From a checkpoint of a small transformer trained on Wikipedia: LayerNorm before each block, 6246 steps.
MLP neurons of a small language model. Each row is named by its layer, matrix (up: input weights) and neuron, and shows model dimensions 128-255. Each number is 500 + 50 x the weight over its row's rms, rounded and kept within 0 to 999. Numbers have three digits each.
A block is one neuron, or neurons of one layer that tend to fire together. After each block is what it responds to, as a language model described it from the Wikipedia text at the highest values.

L5.up316:448452513552511404498551447509370464423450536435523423544467490500551392469460445492508519554504498552527468488488444471461496429523617508482496500451532500514443493472458513539534491502405529381439554504556558439462523544481529392530464473509561507504581535504575445458525581464511514568586429521502380467504454505549526582520447537509574538393570512477546404504518521494549498474539
L5.up474:508516431527427549515555420565459506443516495596573472459566583547522469510386490495467510511490519497378507444493492535468462538403443457547476590527525515505463561483426446512491487545505553352535603438541569491518549459422516399539472451570445547469479542468527454558548489468543451475486495557448537498585500536484496559433476549522488509517489519463620440523438471473554560472551
L5.up482:405548463498390552517558467401600462530558499527596504529416520594476417502453446425525444555416519513478485400470520390514483494503519445508481558529501470624448458426444515507480542502455542575469579559531472581434527619462459549450512518565468422501466508500471500503514538461575465532550505413449463463479575517529376513475472440574511479503456502532503460562542577485498548543486
L5.up978:505505452394401443533422558564411519500553516503523508536507448505432478519517453502506516454633556540525513555489450464517519464468485556515518603443570418543379419392465500437495529508442531458519526508557526495589515482464500453469468554510491461489551557435480473545559537433507527516562538471506498482427551529406576498489394489562463508508443587418473482429539576513532482544484
Mid-word subword pieces. Interior fragments of long words split into several tokens, often right after a short opening piece like a, in, or: ig (origins), st (astronomer), oc (innocence).

L6.up0:526498566460440504517504531469593513556479411495484535475516501474513620626563512431441449499499537485486520519554526484516520433481499576541525569641533365538460478467513450568531477510569511462470513560560511522577503547500466547447453467527474467501456468484515520510463486475507456502409485503435594497512447522550442535569521552547445524521553501526379437473522650538443453482435
L6.up42:532512442559514533564366509529494493455492416522492391539471509584469544601446576462489566564482534554519520514535493503521614410523534497425476476433574390510487535423526524581432475561530569500511554532493541482442524456458456512452546644614427457532470341578442496547534532515495545513467558508501471465503487498588530523548521549537503460447483521558571505533592495412493427439483
L6.up165:433495471427482475428464567480438530532460503506495400510524475495454443516420358508596460501447525503473473468452496575548482613612486472516485508521535497394466529527567494452499402513521545515488537524489433560536583493503531626584527558436501605471551496489450504491495572479558502525467540537561545471522465544582547459471432485563572378470530522509560479447432492434544526414473
L6.up223:499539465498383384528450584482536504487572487488570520546437472554481528528447515422499473436508518499508402390529476592531447510461459386518586488495437471519443455428555482495575537408480477459531517481551430527505521562543571470552514549535483507438560546544605572487457560512569476512533537574512443479473521401465529493502489533544478513390348510544553561515554513489422507465461
L6.up311:461514477456513561493466549513437540404440488563482589475496480630588406485495494492518482618570441433563414559534590440415485488482505504525508473474414555594499443493556539568611550478596517350549573522474340541497589519479462448505451494527557481493498492521508571450507461485596378560425442512547526495423563481462472519546534553486487503612515537546490493501449471521506526435478
L6.up368:407568434444552570458494544515536580535455520554499465518452453564585455553548421443527477462426458466469537440445441601557646497486549555470597490474519559514451495501472461389549485418496455553487517429558422450500480578522532545423458582549454503413583477493632554519501481548467478457534533369558467536489492507518545502497544450556520434487376493490500488496481565506453598566500
L6.up493:497530503522570483446450452495548476456462499581443533547558461594478611550510501482491452638535510431434553476450575517494437653476565437469480522618517453565509468505453503418512465479505486462518539504444455506519568523485409495500586505428552465407504462477572445526565502467499477509438449504514541483507440521477641452478498549488407557504531444425538559517539476472496511498449
L6.up542:522408472508457545467533536522460535437473484480555553465517470584527442566566467422520487521460444481485570479422401547405519490480491570406499486567465517511471461541545579485554399457522639502396472543497469459546489485486498555574549491528434540425472514548509549528496417539521496585505580504415511501528607480517570520401552449505444461521478537520534470560480612474451539479490
L6.up552:517503595521476504508523578513426454557566494411478552568492452543410531475491498475502460448454566488543480456435509571481480495403509568597379456531450587464490415523466533565451498528433513501424477504469489445449532548519543526495600510538582543557444541562503496528618459514544467560461487484485537455364473470431521522441501527567509415493461601538498556453569520524631420511449
L6.up619:486486526437427540538470529512576491563542530467526494536481507488590454604489500448459543487438511544487495541429496501416468464474544477538517620557513514522546469508550493493511563478473486448594485575602547565581523476453407498505563475373515550569493467491474446556435566453405472466595531418472397505526473473537491579606500551484461528534462576454480487501448533544497481475457
L6.up673:510528439472577517475473522458539493485519441405488492523472527491397592454416400533549532511534539561487532561428524470496532433489451500480607500450632495397508538413528449494422497508504543526509514587539465454527494551587490428421573511472477526468496382554454519492535489462438497421484485506529522569471408473594477478482530543619384488460443510561458427420557490437502461519522
L6.up762:540522513448614523498464510520548568479589463525556469416453616431507496480494521442513552446545526506504489513486579470440558495473483416519450547508569538594411524456459526520511418445452592473476515517498494462435547520449513455499556490494496623534561405458488482432537543479602475533420398559498462433459555482452559570449489451457535566563492549439577509447469550482505508394547
L6.up764:559449494505447448553451476523514582407542599519540395573569415526443468558552540548460444469407526467557493445468440553502609524491442473474549448519601448478545496574527519513496451527556588542529418492484456443423469458530489564473455599507535462451521493421488554524473430414469463467531549548434473506457490474516529499400528581530513450638468492501546537530626552494478517490485
L6.up878:456502564447489485522440533532613573505556594487537495496535357503360538511484474498465545525478605482481469522492430570545497567540506517450470488517502559515433530445486529460466438491543620473501480538502539514540519520531491552412549617528450615458448541524525486533479418388512458561445477431551516533493457529479599478491575551483494466522453447461472511510579513445457509532495
L6.up940:495547522484450448476479592487492563495613499430594521548480483590486515498459479512368446558486518458496487438510432534575606464474438592481504463573592515453507464527497537474541483445503564545497550408485571511468460541534516535497555528514507454512502505438635503549535435395419451481553590491478548512539513491552518473447467539544488483555546492430413434498581436536534524506446
L6.up990:487523542484516505467490480517562447524421499484563511470452445452554418488479588452594599537537533484458486499460570517446565552469562540500534507444458532435499485474444533483555458501436530540576556523512491508446556549432512490488469416431517510506488527521609532507415591425521579508532487511474514531483476456494538487518549521529473522529459576522466390508503469468493455467502
Mid-word fragments after prefixes. Short sub-word pieces in the middle of long words, right after an opening chunk like orth-, poly-, Met-, or-, an-: orthodontic, Metropolitan, polycrystalline.

L10.up764:419449446619519545493461475480439562499505570486551490554493453457438499618548560550558475424534486494534567503451493493404518521559494604543590469525543431516458494428542590476565564407507528545496456517461409388543452463493515571465532466535496447518507535418568510453474483575475529518391448410608458524451525556504488568527482491495332480476477449469497526534500409571560579503455
Sentence-opening prepositions. First word or word piece of a new sentence or section heading, mostly introductory prepositions such as In, After, With, and pieces like In|ternational or Enter|ing.

L5.up40:447545458525654563514469422473509509561502401577541412466586460484589482509570539494525486515510501525548448507534484507530392515481489541422495479497594541497556504466602457453566517431469611629509494492514472478596509480508516532472501378465471508588530497592480512469442465534476452478450542468583418509585499507377426563498491452518472412564446442452562420437452431524493464554470
L5.up276:435544465410461419442500544509453437456499434458527570543457361471499484502479488482470448625461522463346551515508499490470452489497533547508451518447499451569534583480552460599443485541584604424483496494499519553500511480416540452484490489506473447453536496558627507426569471545483446518500386413465506394537490468468472468452492522572500501469425499528461523456562476475451432526459
L5.up324:537689521485550582481446470496468554474520565511568544537470527538506503447559464518472490476385466484381509426554481539517572530497495496525535550503494531520545555586584542532500485480493452497488544469495510465479555462505547411474456431506521497541503431495643560496504554526485513595451451485547429505495498533534394501471534570472529552527406426482583472409481554471403510492450
L5.up472:443495491676524585535500444494428577475547513532509555428459549491448478467433537486510422488536502542606483542440533532539459467614485526439458466428501478541486433501509577467521511535439561546459467489570419432532488465534508416495526476538448491582535416501546534423504591545493462528510423401542536413558500433494529436450524494421513486504458482523461459444573545496446571472431
Infobox and heading labels. Final word piece of field labels and section headings in Wikipedia infoboxes, tables and == headings ==, before a colon or line end, e.g. Rank-ings, Postc-ode, Personal life.

L6.up21:455538444439494550456472524458453507357521491548557581507538462537397486576489602460480541530575492535469579388384537543574459516530631576461408545520482431557522479455532542507464524556513507566513486517538549514579505498501536519496493443562496535531523510527523501526555483548415529502516484487480426490585548472565468519460451490475488497545464485563494525488514431485442408496472
L6.up163:481476486537522544513522511472492490500473477536539533563504517555583412486401463592451590458464457520525466493485502493492516480491515463570496510611540391567523462427481576540563415538492478506596465464504566544477529473361544476521526444517488455582495460492541520484458416602462457562499422510474518476601595438463473508424435485572466486520477455506488459474557525634482569461509
L6.up183:476447514525557467515463482532518494472501586510549499463435514510465491543534484491481539472467456529480530469507545574503446474511536409447500428543542578574592499504471493471571525443427511565525543425533488426421403520478469542422499489439500445491540528449486579436520436462499471554445538550485511506526498491536500518436565435518389473583463549489488594539535538528517498540494
L6.up188:473524543535565414478488498511479549524587487472499400515556463563574517490474382546448492555509506459538536532515431649523566457542471421569427460599514532473541487567438541513527462465481503540441518504513488440514554514433446429555614451532456430547497466507506553523498465466469522472463495450494507504557506441525465485588438523540471480418450498499510568447525502456587457523399
L6.up244:535486510591494501412484519583533473472481484476510546554509435473552486546547569518389505543522519447456425397438451572501534511620451570478528565422574559534476507483521562480474478537502486466540528595549474478454505423508525493528519523535537528446498565514470511475522416486517441504504525504386439493501558599533527558480481535622478348468417533507429553502453457651459484447560
L6.up257:512503419517580482486518571538435494410546570614586504481528520542476478512541500505492413434565516494465553488472448422542535449510493471482535459498516472547501449517621598545578566484433543491446568461507534468407499413476515501503449539468470452498511493381561519569461419510462543523466517450520447384533415569492486484498575512580479531545497555582548410506403449561468577551516
L6.up259:462541413512451480449490484560559531445549497577554488472487394588476501515578455537567473504530410511575609479411541429482451461512468513480450463502553626498480505511582521494513596468436529504505484525503437490519393507482430552520532432516385545539494455473423518519498484460549515494559520461479462524476497548590444470406529488470474460429530561555482493585467473507469561462459
L6.up296:462531508557486507452504513517539547502507478494518520503518529570472479462418494556410473546563475419474593498375448491468516460450403535507422454392522539443550533476465555554638462541585519453492461508560592534517525503472536477490510463479471470465570513453573510461483491456449427489473554438474458515505461553533597465483458487618475503568478470611521420515568532632353506490457
L6.up524:467575556488570540482409467551434535442465482491522423451448482481544415525461432506501507509502518491496459520596535527473489504524539370430498472507495558490500404390631389558526467455461512498505523614512487533597560544530421527534566538446554539490502528392477449509527569462492425491460531560493435414561535525435478514480635513553498418517468523483517429564599584570469537560577
L6.up703:471524468494495458453491555565494525501488500586485495488485440473498518438466505547589485556559517544417479436473538514406554545517460459444544548411452551476467529531615480466549560426523495526639426411470515480465499460493455550535471479535457505528524528508515591443553446630568455489499402456503428455439526546529440521501518520504515470536510430455508460529451506535544453469523
L6.up795:553535522525542530520422536571503510521542466503533506504489444480448611522494447516531561450533489507507532348491556517540453519528450595525535477489489533469499553548643397481473444508445591519554536516445449469532493465468486453458515551474543520499442515626507532470475510547474541505457568571446500512495466496568472420525485489520434486452451516509522541576495560357450498481466
L6.up857:591575447492635606542453522471481464368532397490459484531407488443443407537504532547512452531638559602593502432526387464407491489513510442512470469562578531480523508506621588543542527511556611541525513568563510529552469546385458506417499536588401488507486591487406470500512420485458591537539525537533452452510459518484535534538473503560521472483449535523457432424508435513458503541397
L6.up873:488477553467548569458524549413461565481565515597528527536488468484470586548448468514488440488507491485545471500578544451538441465447551400510460470549522569496424444427524526537503496573464422540531510461584424492498520476503546501459485526499475439430514453560511530514542456567423541533529524415445442414569489500524447516519416510578498569458557553465489472397482433521508529460440
L6.up876:547517552553545393513509485459569557409523496502535535536487500540497524542464549537564542566563499493530574442576482477477507450453436429507452530474577534503436416543402433423592495619389482519523545558489610516463515428486495579543525531557457531470447533479512470562541468433536501440488503391421441517495491542569495491478470482423432528574459457514464471511437464598409472518517
L6.up880:429483529463517507401404542536513481479459379550458510525517435453595446447596403501450520544468406518499533515561517508557546558546554518510509564461505555461531574485449514513513559541410482459504532462485466546501397317459500434591499435504457493462522503508494477500509539412568514575463435566440564515524450429489491568573539455512449467490495571503529408522529459559459556510495
L6.up933:474468509552568472427480493432455471508470522577556491437554347488524464515427488545449533462518524402464571504510556501551487497487525470464414439440617472559535592568522466522540457515461525438523512498484406552551492415442465509509589502487546559594588496581434543556523443505485449549442500501455450480587563529454550495488600501539447514534435554556521500504563400549490513448494
Wikipedia section-heading words. Ends of words in Wikipedia section headings and infobox field labels, e.g. "Early life", "Youth career", "Discography", "Release dates".